MLP neurons of a small language model. Each row is named by its layer, matrix (down: output weights) and neuron, and shows model dimensions 0-191. Each number is 500 + 50 x the weight over its row's rms, rounded and kept within 0 to 999. Numbers have three digits each.
After each neuron's rows, "fires before" lists the tokens most often just after its 100 highest values on Wikipedia text that the model never trained on.

L8.down905:536428519560518638547545517467464483462483523422537495385473507471511376547468500490471486529483538592432524477482574632585441525578532519509472535563463536452563629556485447502537412479501536483541516387433494533471507464485531541552474484444495456474511477494495453554476541522517454517442413529552499587528536542519423486498465439586460512452504482588489482482487565417470517502437503560511470422470424490491549511587464454529488534500452639448516518538553453459513397438552480468482491540439545465534477588418567485449535443567557538441505529466446447621532472553490494406
fires before: "\n", "|", ".", " |", "–"

L2.down123:450572514501527496500556564488564445502507497510482433423430473527479566479551513478545434498476587493465517426458549508411476343502443621499472443463507355577529497469499497482471489459554489511563546482470498450507508463493553555498521568459497438560541533515480484446482550574460489482546437553517497512471403428480509422482442504418526496489543529522487453484496490565540484483509453518486635484470463535517468474618398530493454546552471480514503549505489551519477446546548423619514537606518429465581432524498522397499388569592508526547529528553467531433508463644566548419
fires before: "-", "|", "==", "\n", "=", "S"

L2.down145:462540455482555491499388467491443535557549451457425535463423517496583473474445568599542602520496400460531521495523529606565460438470488486465478513501527480457459471456447552435444507494546584432550596517501533585575477505525428504529484501492436434439503467445464488485523495615480525501550414466499552551505541485544467507482520453595470503407500547558432460533488632508497479440604522463500589618475539460552425470525459534469524553563463510444533533519454536492478478510458482447568428518448511564441504457521516483460433607615495449542476403559535536445481529556422433578
fires before: "\n", "---|---|---|---|", "-", " also", "The"

L8.down634:497494539566459433481484541546552520527429543500614481419474408417486451505488499491445467451519586525501460527540416538438514479547504497515558450516468484560547557533523576507597479524514387514501506429453406446449474575451479505543420428428553515659486552509519413413479526526415522453519485394481446511523592436411592508463469500484484478506501492601443493565466517536536481570522491508512499504425497492585466496561410462461430570514542497521528417594561489426490465522488443594520477420494559611568480544478487518509451547561456501589481443534521503479519520479509568580
fires before: "S", ".", "K", " States", "p"

L9.down428:482442485432474481529439553522533507514582407549496552523472523508440566474534523559543534545459420489443582507460593498436586533467537450494560519432505531481473554468540512492463508472449461460441649473623517525481514529557523541555513493548495473461517612541512547523533527442437479505439457479560453478572535540478476412438425486422457485480602463443441479532424507454533510530544554497442491512591529516492573511558441573500447424471498597560414428449481439500425527529406464497491520495420500386504442511426521496486619570596448456517567503469455563571489469513550401529
fires before: "a", "o", "e", "age", "or"

L8.down189:507429571491569523531532487495448507406564411491465565497545607542518503450530502603519516489441544544480388491428465492520515522391482487448462596537449455613474432526550487485641525523544522468518503432411461417523503484525579460541595561523421578457406507571507598544465509500500439588519521524498520515480554496481615492532553529483453510542466462510558465506442474459499524535509547406491564446489490458484375424433583521563515504465415523444446463544407519552493488510508459532472452514462443429508427433503457549510499456412510495466502500581608488559493528550524503537
fires before: " |", "es", ".", "re"

L6.down965:493452522435595495456488540467473428521499544538490494496613459509452549290567550421628570451587521522562536479592554481492464447499529463521456495462518499555490486498514540577462468497510481603387468483496499501512505425569492487474492547403463571492535535539493572490497504498428463469508496457453506509586589472393527415505471557480513520545537414501471490523505478490525531561553375573414505514538507520485498520449495514489447508578584441474543443552495415542503451460517536430459484523476600432553547484510521413551435467568535516521444447526619500438426485476481482561
fires before: " ", " |", " V", " C"

L8.down294:580483465489515530485448446588496524500363540558478482430567411474519556538527572451555522514481500535529497468536577541463535515409455556439541541551498494371547485571537527409501585472465539506433403598397474520543466635494527495404540488438538509452446476466501562510475495428532577504411486529473526466572494531533460534500547492520454521493581453547469555493515433470471538449406499573488521661464462460497520432431507475453431478550518520498406590511468466468502466451535531529498592501601474563513485544464433528596449512520434439526433457481464526503482471432530514537
fires before: "\n", "s", "-", " ("

L7.down681:547447448492550586523515467459496547525410455494542505471473511395448547501540413542484501452477573467510486546488486504404469501520523457504480449484606443398518469448556496514465447508522527502534568507525491525511478505491613546502540537521458537575498474484461435519554556500493536585579558505461445540441443409535520551561532487444517470510563437497404413551528465486512405514479494378532500452391428517478476558648499504528512553663434426467562593415501478546523466525464499458492485533423531492499495617596572447522456493567454565532523527494547429543434469515497407483
fires before: ".", ",", " as", "ed", "ian"

L9.down107:550465528564544440487580605499453530488520465469626507513484429458417409329509453412423481566575465445476527547484531473422603479474531422435531456543428584526445496545535483469517574477501435486440588461512443509455499557500505516562445523511499438437477515463487501530578592532470479486513515462496448490426567586471493543574468521506524453512469515593528472524427505474515505548410469524413561535466542533560592490534522548548469527419501603467522515546464500614498521598514495438526486521532492541492491432581510443437530478427545483496460463524493366502575501437531536487
fires before: " ", "y", " inter", " a", " American", "ti"

L2.down583:490574482573531515515500515502451455516542420514458443523534449528590562513589520525499461538478522501448535487510538468419468611506488395549475484514567490569487554455473471509500476514461535389458441532394364477451521461550514463539509450535543412458473477363561497484595484434522532489555508524509451496533454524480511539506437463577531509385474461486560558553446557506486553478452606492518605494528469456519496480507420545536583576532569534494525534489513455530457470612575456425520521547385583471524485558526561416462566525462561556389471500417481545542478493439462439426
fires before: " |", " H", " M", " D", " F", " De"

L2.down240:467514481569541445547516508538488580541396425527534474531521419489512410552487531534466523496529485494469635478598590448471478552427490504603474482510470530502427346589538376495449448495544492480503408465509478455500500621484570455462478437465447512474500563467455495549521559566597424528392505479525561620434509566439588410507492534433440504510515478489504486517539461568555494544472498449496522485517465591479428460540517533465492485422463515510480520562536393471606493496493490566491530481441472422448498520425502513511504530528514490479488497541480452511665498545505547537
fires before: " |", "\n", " 0", "."

L8.down428:518422481498437551532508486499575459516500460501525485475443449542399528518591507433480566534461402556481464478403434453422526502540516499488402476475461520503569417548415531553490511485568432525580453501457437431371560567482508466539498411464506512510522402566531493472425430514446561445503509528430526562530484544484478517544414579464558517598591484534530473571528476488547458488440489432455512548581457518461485514452497498521527480540628518543576528543533488525578436400497514410568474511513602495535615490448540490563496515387489507510455522486562576538487520552594441478
fires before: ",", " and", " |"

L9.down624:531476492487499469503516492527507473534529481617470501509488548552551445517538520523436485458513403512532519562519421448443594417477464502456556468604534525529481430508501487488568469496486561448498525469528501504531425562537536472482472496537536509608522482484495457424530456526478505527450419413481500643410496516533499594420556501530540489466487508522435530515394503564460525489505463593397473518470436492521389527520490477569537544599617490519524396509561402488476536568473506451520475519488418540627471530502548498457622521486398515463471374561554396465456469552428553462
fires before: "S", ".", "mi", "K", "vent", "s"

L9.down993:468455466511503595546431557536548408532500479502408529489485530473644435561471481560498489471510516525420568516451596533489533549513555492543495527480471459525533469496458446427471482516508515462602639474565519483501517450517426464420506524482510505508415539495424479551517476491508529479496557492523433589542448551375558438525434513507477469414500561483505543490492573509488529512486530506541533525504454514485446542561460516457494370449479531620479542471488475520408442615502515454556509508393447533455511457500664516479424582450486492581487482434529458483480437611589482415
fires before: "|", "\n"

L8.down492:497382587591538540465625492470448487490609505483480490470609529517594531490552515512460595487422476532435524447557473473476518481368571482477465487475509566476473391514474562535500482505557477493443559496584529474477567476483520483524460464500473500497527491447552466533524542498522388523453551476436559488546624480478553447459503563461499544513417478462521420442514442543480499537481490468444572627481443480505501494462563485540423457501477520413429486549540473481498535543531417381514538465526578473526463505515529496494503566549503498517528493459506526432491434721470477420
fires before: " |", "."

L2.down420:547524438623572516514536522411553503390486540504397453532404498479478459602494523392583440498422503515489559492512477441473473647490460540551443473504531508479497522432480432543474493490518450511529503516600545451500528462468490502512564460545408555460436518483510490466575464444520426490479460525416537514534486474556487473601512538571573436465560516458546533471467525526589530515412561462519530468489466527484561535550496510471578467573560552476539445362479493552504492553483479435469486551520494502587538439541567558500503516536485462522503417553508567511377394482418389432
fires before: " |", " "

L5.down922:511558495529455492461544504558486514571549530491496596431511470421501459519507508384516410428453460499642454476515589483459437439521387500439558461368525587473504488547479540527475506553513472525571449520551502514411402489571506536456471524480429534534521518470451541475504494456512552515505587553515440544419569548467528423575426427508615540442557531502629513541468610498554563523572525488562413485475502550474404534503514475532426458559455472508506466499496392476462541575464477553515472511482504485518403567472435578503560514539566481477474535513458481453495575470515444435
fires before: " |", " m", "%", ".", "et"

L9.down67:488576501543424498539470534517466418470466487540431499525592538625428432467555489556559427501507499469588539573407439471526447561428536435456519447637500540581551407486530508477449482510529554533529470512505494504545515453533484491448545511567486535521557463479495532456496495436485462505444523510543419445493438456515555510566511464503516446425518519615505474578476494593447592451538455455571486541556458487483505528487413382474389484560492454543498501465495513419439501438499477560541552527460637572548440429430506472431561550582462488523547438525527518437528401442561544488
fires before: "s", "d", "c", "y", "in"

L5.down295:513536473529631586459512545504479358531424451537535493453515465425574479540502481486492504471566509520553506462507439527456595475466488476427488476571433459498556614586552419461561499500510504453539505382540501494470503550455540525507471539484519516499507571541525460478526510465435484451473404571547503558473473522425426547525488394479472527485523453499428583441506467481555572478503496490641449629527509575517565454515577443506519474458469576480505522450486510506500400515544465501560495498360456505482474432479492439567494391517549569574479474535632446559497475517557445454
fires before: "|", "\n", "U"

L2.down254:486588418438523530448538494511496523443482516465557517455485533410453518520593501468592426533555558453473468551444522546563364586574515578493448561504488606494562491437348469441498509437457552498490494452570519477476496527619484413537436501480464496481564570485491496455505534469524579551450425534595554497507566513522399422462506512532554532494423523481429535451414480477508442519534450497617523513528487457579473540559429578507509591503558472428545540485425497506402515506513584436435503584549480508562549477496497536479455451447499486469463497524513523521399501460542426475
fires before: " |", ",", ":"

L6.down755:556511512473442518494505490473456392504451552633565629438475461438522532479501460486534525461464494530566589417444544428468540458452578487536414439469622506479532543580387552495454575492491521484435440515547466520469434589473548427570465523542530479458485530492524595499507530489532468456416481545613560482476558445509481559439515415533499507450510492517526564513480469408433485573534476485549529524475506550536465545616535483528417544561493487445513540437495519621455487501485463472471529585474471522446568432510523464514510458538471435507411569510412449407474618464484499477
fires before: "\n", " 0", " ", " ("

L2.down930:472494407496472522503435450528549586533488497505456444437489462524500447468526466532495451578370466472626495462515500465556515515503504494508479541459438587483626456545444584497521508556530462502512571480502429594459549526432542426556471466403503533519455512448571499553495361495468502462521480524497379490512500541501500551518475429552564525550531488501533500491493471488482500492562487523487579540359489393388520491439620509509470497514576490426519471438551471531467489401515531460441518508449559528504500536467564507401609528543500471443556530593567588512420508513603435541
fires before: " |", "\n", ":"

L8.down7:442471438476528554504462516556499497523531562482456488493499424554516483501536500489538544511569485561504426428447503465467468552558538511495472553519561470523492503553497506517542477387531579485456438514475507509549523497494525535466463491468404502499536530474482561521600541418447388457552567511543486516465581503525511540572533507480440424615461435537544568548452529495403515461568427528473352535460440540550457521404485585630495567509455518461407412373433493438535577575486490479554569622501438574523539514402534416459426535539428524510496469462468451538542576484460506504
fires before: "es", "c", "t", "it", " Su", "ed"

L2.down41:519523504527558447447454520486406506516412447376503466593510492495514455467463522507563526475568483460453540493471472512498584489396500642453438611544450535508524458479377422315506498487568531558541509471469525405476534528524551472504508401590402524549462564612498462553531393535516447465515517444541487524479499540514462527544545531485475452516494511492631520451558468540492524505529546512529517511460461517486421596492490493501473421470481551448516460494489461578424540524597534530428483489526502472542557555517532549498481578476495451500495526397451451501602564445497566527
fires before: " |", ";", " (", "\n"

L8.down338:460541459517460549415484483615540545434523474433450515479550502443478531467375548465449576506417534479442578536518537563504449477395474546537543527469538510449498614529524458459462464368532467376505585520635545460535534464463505505515469435450533546474357556516559490481506552541413448547523431620519547506490549436543495425538555531430549437539526494500436538550519473518509547533483427545533484506515555528484546475529522510476489436533521500517433475515406418461510522450420503526449517470478446518447499524566484534446478476542540461507565480593597438592438555485497510582
fires before: "al", "o", "on", "a", "il"

L2.down628:496575485406469503617484351488517500556449436486512416556530461495536402553567529503524527480517532428543523553472550531521532498582540524431500520552426506394505637555510552463540459503525416439547540455596572561548464485518528473434504501514551514409494490489512472554529479428595399567460500438564433547457464580542509494485535531499515433448499534504552603424573506464532526504545385489518524474412494439480540497450531517560473548589458530394459515543456528436564407496503531466527525436451540411481546508492491514467451512394475441456483465493515512426526548457533538447
fires before: " |", "s", " hold", "an"

L7.down1135:487566509593508541535529527516540564506551587554558445556500478517400503492606504524491479499567532562459477487426537503490450431435410460468550461525570591461542446571484502453474442465554603469530573523565542549447504489503441450474516457418460487468496548509571542506450564517477469455450396477381399431537511497535412503455498431491391538560533470559419504513560380488547486511546526517473472523450487433512533490479393539486492492594473423482572431458541518533465567504511482571550578533495472514435438552454539485437438510657543573563472459523505466512539512464420516472
fires before: "ed", "n", "li", "mate", " Court", "it"

L8.down1078:562451465610470545534464498513570513539427533632443532408541608481516516549431564486562481478408539443506477462484477568540496532503530448447437475386530519563476425550459508525478551568485573472521546494479513486417530559466601416493487500469422517536497544531513451446454486553502512525473495498474535516517390526529519548514471466543498492455525469512433480444540459522469455407482530514520452594442408519544464418549546520504528464547492597453510482529507376497440481505526453399532473403403526551471533533498583623470490483459496603466433512516545417596475598478449495585
fires before: "\n"

L5.down229:560472440515519540474441578567503514541493477461450544419519543544526461519398472506486485529532478605537433478525454489476437473407522454571469478501530495553557496477397446522393542501565525620582545474554486577442450478483455535565578516466460497423649401470463504452527558531524459418536432526403511491495505574583546448535528537583468387509516453496500459504530529476529411466491474528508512461434544428485503440561546546530547481525551519532449405412458486452488515487494429429506555466505504544556463550505521608503461496528452544438471634506546553438455514618474483516
fires before: " |", ".", ";", " of"

L6.down1126:458498470478457609435412544452530570471488429555566541502494506488463537511522417462474527467501414547580644565514475470479480516491541475399520553468525576589436571528483565503569446499537482479520468380539533596519539516428454507566464540518443572579447431460511616562479509416554486493522449444524489550451480415534431461519539553394492579520579435489584566488473501454504540470504502489479542532523430518487419479474467519511476434433464487511508569522523423564517491471388369522452470462499523529530491608497510514497523493481429498571467471540474534540438555549597470434
fires before: " |", ".", ",", " to"

L8.down689:543485585426526528492385542357591480533531517529595498537444421458564438479520515590435471477576469489545549519428529502444548542516492514419528494420511565452456585544489560509490493525447530533619417509493402486507467484433542533458390516501466465478479489475519441468504530433511465513511552532482475517483566443535509503485492546448561462528548530497482523600529459491486484521536597555636478472558542464535421416451361448479505466545556392436516504405546542498562514501552453468418537543542495479537392501536456441500448470531540427491518439497498526449602518483565477546
fires before: " |", "s", "t", ",", "\n", "ary"

L2.down1132:489468488485455511437477504584424529505398573517489498510449538454480525494520463495620474553510561419516482496417540604544521629517462488464476479491518528542465581445403407469595553498416538530522531454483525524478452504447510485530461562401494470430581493503472449453565508455447591481543507567424506463526517473461507440497599483492562547481511509462568599383494461504448389529519471577579462495572492473500483545542358523507512550484497445530559533574372491441466478509532540423545428510466385556537456526557468510513544399479486490525488547539567495477464517548560541554
fires before: " |", ";", ".", ",", "–", ":"

L9.down1116:460456422444399605478500556561443556468556508431463519514507508604457512543514426395453473509548502499556539528556505573463542462463502545474467463386511552452510483532445475443432524578477589573503498464525443598566598487545454535406461476543434513450443511413522495473408511571433532489479535463567521491513522495426545475482535542419458526467470563570478504424432544459496520430452531463442467563450486608529456548567479582497518397549588486488416489519449545528503524505482529510491518535532499499391484464485540564574476483415427553592520569450539618482546496557518480520
fires before: "\n", "ist", "s"

L5.down506:560446456489528577476449425541459559505481454509559521428545461545439432527485489561507439440527432506492509438460527446494469449443519539522586536446484572387496574515428522428404544443447573502535489487537499501514490533502549514540489521469489514561571490417509477497498475521434496598484480504432607528557531530437510480479526559528515432460499513525495603496467364488615481487467468489501569579436601473568472421473580477596642547620495471517499433461560458476481498479571575481520438375584502488509548528436537535448488557539474462448496551491488442446504529601485438528
fires before: " |", "-", "s", "ate", "y", "P"

L7.down508:520618550461541404518467540537500436441499500490496472528490465428553444527498432551524545434544518373524506533498631454494503517504509565404576550474485489346480462449537463475544517452441478488463545499493510435363483523559439493564487504497524496509512508417496540511580584512441529459406541488479581515499504563454509554472419468469549443481495528507550617528517407481479607506505425533575566551488567484539614437497494533468493406482503565553428533362511493574483536572524468479458562539534548408525479518524495515484464506495579524516460450499467546455485533413547420501
fires before: "s", "an", "ci", "r", "ant", "ic"

L7.down939:586538543557437558450471482488648529490511470526473496466589474358556603551458475500459520484515484513500474561514405526469492432493503503485507491430618549524443506534502466479491383589418539467603467578502454475535558469492493433547505502551501519571523463460512556558565530487405559477631536456493516592467532559463447511445468472503424499524484507521560454566496519433602465570550452527456526591488374455484502430420460442555468511503551473520520452530478518604519566582427489513451423489471510498405498504484457576485551502472475453499417542456520488418439479489502489532
fires before: " ", "\n", " C", " V", " W", " G"

L2.down1095:427471494450543540561549381449446428530449493409561403546538466449523546521519520503548501473550549466435522502533507527503515501544468463486511472485507481482466508482471504483621501491582517518422498470435501404544581471422578488544423480474491524437492490483485511516602474560556468533477462499554562645435645506503537536513482470600459536489454523478595439419433436515584445507468512464476502576467408518415471511524484565553493507452434564513514441510494454492564487463479423498446522498542412469500444503456405512533445553534500563483547531484470602547596593539486649474
fires before: "\n", " —", " |", " 0", " 2", ";"

L2.down11:582504526475501447497532492519501520440473450503534571478560503510557527532510459425429522492431418603472462458532489497623451552433547549540461506498554502440512499503516570444592566554494510449425590587562485524415451557476474446544408522504494449395463460502434430555673436540451502562472499544499534557503548541504558517558489513527511528482537535533438520405516458606543534418442404495562521555434479497539385543483541442512449538516435456439557484479590471437495434486550522492556505561518459438464497457464509608454543519437497435441483493487583456466470479425529563532
fires before: " |", "s", "es", "al", " "

L7.down8:548499515540445472472512481561568575523420570537508559459573442461483557398464488443581403501535501503496526450540406491507514508418490509575500452528518539528448514556484568577411410406511530459421568555574493504573576427527469545440440405536481542540614495542572546509479518490522402461568460470476542553484518441489452491490502593516532515499519511497627538499392535403498502523472412468473479568496508465571533465542465550537462533583477418518432398502552506504500574482556448512460534508409462511457545477475485426518501581513437435548499527483481423534584405490477418519
fires before: " ", " C", " Party", " D", " Po"

L7.down517:504570446500480509398391478586477577563496404500551526464471504417565456522507511528500464478376485522563459399530488552515511545460505550482542489460534531478474444557567547508524561447510368421610504439516382482481522561399466514516486515516521473474513379403513496517466561485560600406457542557523481437518500593537523582507538538584459557535440432486584439459495453474595482479448461508449581408473520525492393520506467491458553491532480529522544476537586578437493517490454498565478480486524512461515526594491489552567477466524532467475481490491588451487456581548466549559
fires before: "\n", " The", " He", " W", " It"

L8.down433:492516462504535442598482540473454503507532559544422533496481536545483511455510522567576478576506500450353497513550562508585455407534502414520559546580500471620521574491422474418461539489593593494547520492540486517480442426549461347467570563438525533549475504509508431529427505503442614542613378458502453458491543466545460419441492456454520519442488452531538560453557541450512464468490578501555543445537566538564460525513526467474475479502522539517591446472452456482511449560511486433513482465493392546563496532489501506428483542528477455468519494522531586502497379421462492431
fires before: "|", "\n", "-"

L2.down855:501507556525462540437408591459562477527483539450481488461469551517454463494514547512497462448482545551480490592608486529482495586504503449498537553450533558550590437454389539518484479458535474478481560507492449456437423502484507525572544473502469529481448535461541565501460491520420499524404486554423514471505526395516534471487445527536472518501484523501582428545556432472514532404368546576608567487568494518528648504483438516485533509491460520558543454482518381461455382578477568507414501481492449484544534566475663480440537538437517497522448496525567434431474513547386511489
fires before: "\n", "-", "The", "In", "A"

L8.down720:415491511558560544543405453497497588495575472497449449618522442490495443552507591496508460520481500447478549543495523474434488518431547526520468506488507415543390543517544506470586523435513508535530575479514471549539456438430460518591473413434560584480542573488481708490419508506533458585486546464519548444486467500510447522431448527486498437517493505592594537524433480543527543527576472461541476595535583480545505484494541472445518418374496479432480489485464469535455469492483518493524479514553432505550358456512446501533419484499580619535507464571463507468528480478466469440
fires before: " |", " ", ".", " Al"

L2.down1081:473531483439472485549542506395493533535425497502508422539472503490446492517564545507492474495475476548534553449493568499470510556446394495540557522441530465438539586552514548510505534444536576610566512532502531433516552555474592570504516509533588531501497452486604482415579550507588425524554541484459505523414478444458532473589475501422541504437483538562392487469470471486516471466491402470453555520526424496501371488541519492508449456522435467536585558429455404447532500505418460548460489458544428530446572469427524423588469417500451484471444586549555502592582494561462585417
fires before: "\n", " 0", " "

L2.down854:557502427612606439502517538473372547462469483540522607544518475452483450469578513582450507456571488523536565438488441503428396479441449472460468423480601558520485579431400484482528512504443504575479473465542509510445392593372494510496474509518474551412542502502494443495495522500449512539479530430564568493514512373452395499477502555590490512534621501525437511567548459562485457498602477456537488509485496527402534457507559555481553506515473586534480522495433532545521467553569549502451487517384530461500430481458467510475487518555503462562471498536588501513520598472472491515
fires before: "|", " |", "-", "00", "30", "20"

L2.down1001:485414522489565450516460493424458528529458599475559422511469407478565497436525565538517511475496550531439555502504516474461409531596383518601357562345447479480505591575420507533482501453591559505505536456447498515504490464427517500541395509504459509564499526513540502416464575432505523528487396577532421600439499514528442441488522585486459593554546486518530539502602462542486509527513502475586535493416450506497508497458505439563581459515539469546472561499423503504514445495460515470440540530483515480551452543579448479508525506450519454515481477594520603412533464535470544493
fires before: " |", "−", ".", ")"

L2.down567:451515510478507620562393531460438594599426464560504465424564429403528445548474461434520429501384511511572460439498506566498481467479491506426514484430538526426508515473591447405487465500454512475522499489564433569386559474475457607417503526507546535552485507490447494408430506484460426454546533572481530520452439480486486406432491497448548499470528498605466529470582564495558469584558507389550554491529550545541509525540638505437499614513516510503440561483517530461510488564598495492465498559488527548490517495515530425543533515498542515543549473496522477520513520417579493438
fires before: ",", ".", "\n", " –"

L9.down865:522465559448435490435546550399564470458451446445480473479510405530528525455501560593493508563384485534437461542634479481517479537440530510554518526554515486555383465587495550429531469511595493526560535462455535578398476561492495477476509569511525405551581441452407516501519585562536447502502534549562511512450481498512509551488518459502513428424481523448473535424429578474492499448545471406492511488544454529457540530527567548567477433615591447503583452527523443533494507632435532494497480538567408545482539504443466535473440466491378517478528454508509472473477512564487550416
fires before: "-", "\n", "---|---|---|---|", "|---|---|", "|"

L2.down310:523538513468483516552403398495453538519453491567478452556505445519517535468560513466436442508536585603446550501512455565518478522536513434485545490526629581535568430494531507480532445506490501458517492468423560575458451482451482441541483529499519495446392468521444510399422479492477438495430557574412514576487562500591581543427373520654549502405477527464503518468459600499508497505581484474494462535515460486536570469425461507560520448557624447539442482459497366462466612550473546459517529498510548513516473517462599500480536534497483456545414514459515468560476545470481473518
fires before: "\n", "|", "A", "The", "-"

L6.down224:476499422529521463517479546453484558543468438437492593558460578590492567445568461398351586481504507570494495467535469399522508503536538490392521442508501483442580509487581537425487497497515502514471516525479488493447484574443438566535550443553475490491465579565454564513493490479478452472519496461412551454540537530420433471458541429538449556574498479525399568489489385511470540510477413467499514499547511540470546569512539573600513472492510439549416533492499453422520537417569513509510451523447539569504470561507547488598417515394460572550450567522491575424500389526521562531
fires before: "n", "ian", "year", "y", "al", "es"

L6.down760:588493565528481518503561470424450560469497544512537520497491588435487541502535460482501500433461539524431414486405628545510575569457497490427490549583479534450486500377463429533381433438487502421517503577505488426507610542508521407551468451468472608498584550463542498503543493511495519489606537536534468549525479479446431543483433470553483534508480449417400479502566506478483621544400545522481501482409531496431513515538490472571435439511514564411445491436511446501414534514529511510452518523540481547455519431565543507512456464530526609470568488547567501476452563591568488471
fires before: " |", ".", " ", " \"", "-", ":"

L5.down586:525387477491501463490477499477576465461543524466510507545551466489553483454487533518519544502491449489576530502554473563472531392384488478556526515500477536543549562588541479532420545588538443493362504484488475453468370518574632529532482517563420390568525419530432447482523425580527558552432405458566509507607539432461527484514569541457518557426492470477474498419507491413462592420470551477397520479482449518577441586513603454486485542530485560489443526492576451535464478507532595500464437483498455512503553496459535475505505579576487486475581509473459534500546444485511533451
fires before: " |", "|", "R", "al", "re", "-"

L6.down854:521439458480401516543496498551481388554502555569553497446405510481535527541521533541529562435504481513541511517447482548590443529689499492555514514498477523458443544505510496475576562583475582521513472517520476488458441551466555449388525561544482469468501458489520391472501533510547581518446426615509503490473486436473486466387505456493465502530482563471524483492421500485504492453455528436463528352497472523482489509493449499560433529614535536444498474580581498435499498614515478486411491484496494509571678536450529527387424592540484480465466459506543441474472515470467530488
fires before: "|", "-"

L9.down998:519449504543456522583530482490404447448483446497476605424547489523538607522617492529528469490486547516519469394421504500496507571485427439499528503471507517539520521521440455571540616483554527474428501477464439606435535565519529517553498522499517644461436446489452497550535448464392532495537481503511527522524516518498572369527483470453525466574440435435451540478472447492499406631551442491485504518499454601417460478502536503458415440475552578537572448466471471497522493525596440551527532484415494582534473395510461393546552510468483529516480570512478535546487543515518400542
fires before: " |", ",", "id"

L2.down831:445505484643465508478534511493514517537506525480466502549510487449516459527494507568464532417491473489518510474582571438565543571570390483518497489405419582468552468640453438367422592469543495475415555524527566530493527550481527485533535500492450577465605552527505458535503565427542526452441532543513507574548479426479516426472489495498473526585514550419558479493546488467497459469532474411448486486575510564554431395634507494457544457522469599584464508457526406468480484518430499560486436500535423475483464481524529505489546440466450510445450421544493513575476492520412467606
fires before: " |", " 0", "\n", "+"

L2.down570:414465488495531507548560499453459539476435507515467459479541462482455444496459568618468414508486512410510586549558512461522517500454446484531498515507490507496551484552542381440537507515445495533498509494519550452528603605541564439424525481541492558529564548581479530531527616450581439492414480478472526534367521597421601482519530535411482528599505577510560532460540452511600436440444401475468419518542440568489446461524502491454480536501484569498489452541510503475487428554398442579462487448518477444445510526415462494584452430509471519541554442577472450559588476564514517500
fires before: "\n", " 0", " ", " —"

L5.down1136:433495493536503544538598519445373519554461594452397542513553505502509421510519523472596529440528570492519511492426493482468537472519436508459492628482443514528438515529418387526572395537501453576497479462593449517562538500422415597463409518494510586429483539455568487469482561508455471449502503570627492490486489447429516455533530489531542393569463515418520470482570419561543504550554507577531462514489490549495508518487535473521494531488482507463541441442495510541398583527491518514512491538486596546515488530511471509457510505535477440503521521431565528495462425408655485413
fires before: "s", "d", "n", "al", "v"

L7.down204:546491553450566515453518496525475522538496489467543428441507535512515423552470544347425553458487482559486538521500507454543463460468492487422540549544490470584523549422521549462445427576581472475467441478589545503562593529532496545537507519497396566530410443485441437573530464474541548514522566556493557459571416446451428426536447482520517454575493438512458529526494547543432365519439505492539495412574494502405500497555419530512459507522501434480539558507548449503436405472434599506443531479544547598440455431524547529472543440400553459577541523558528519529457552504457554569
fires before: "year", "al", "y", "o", "s"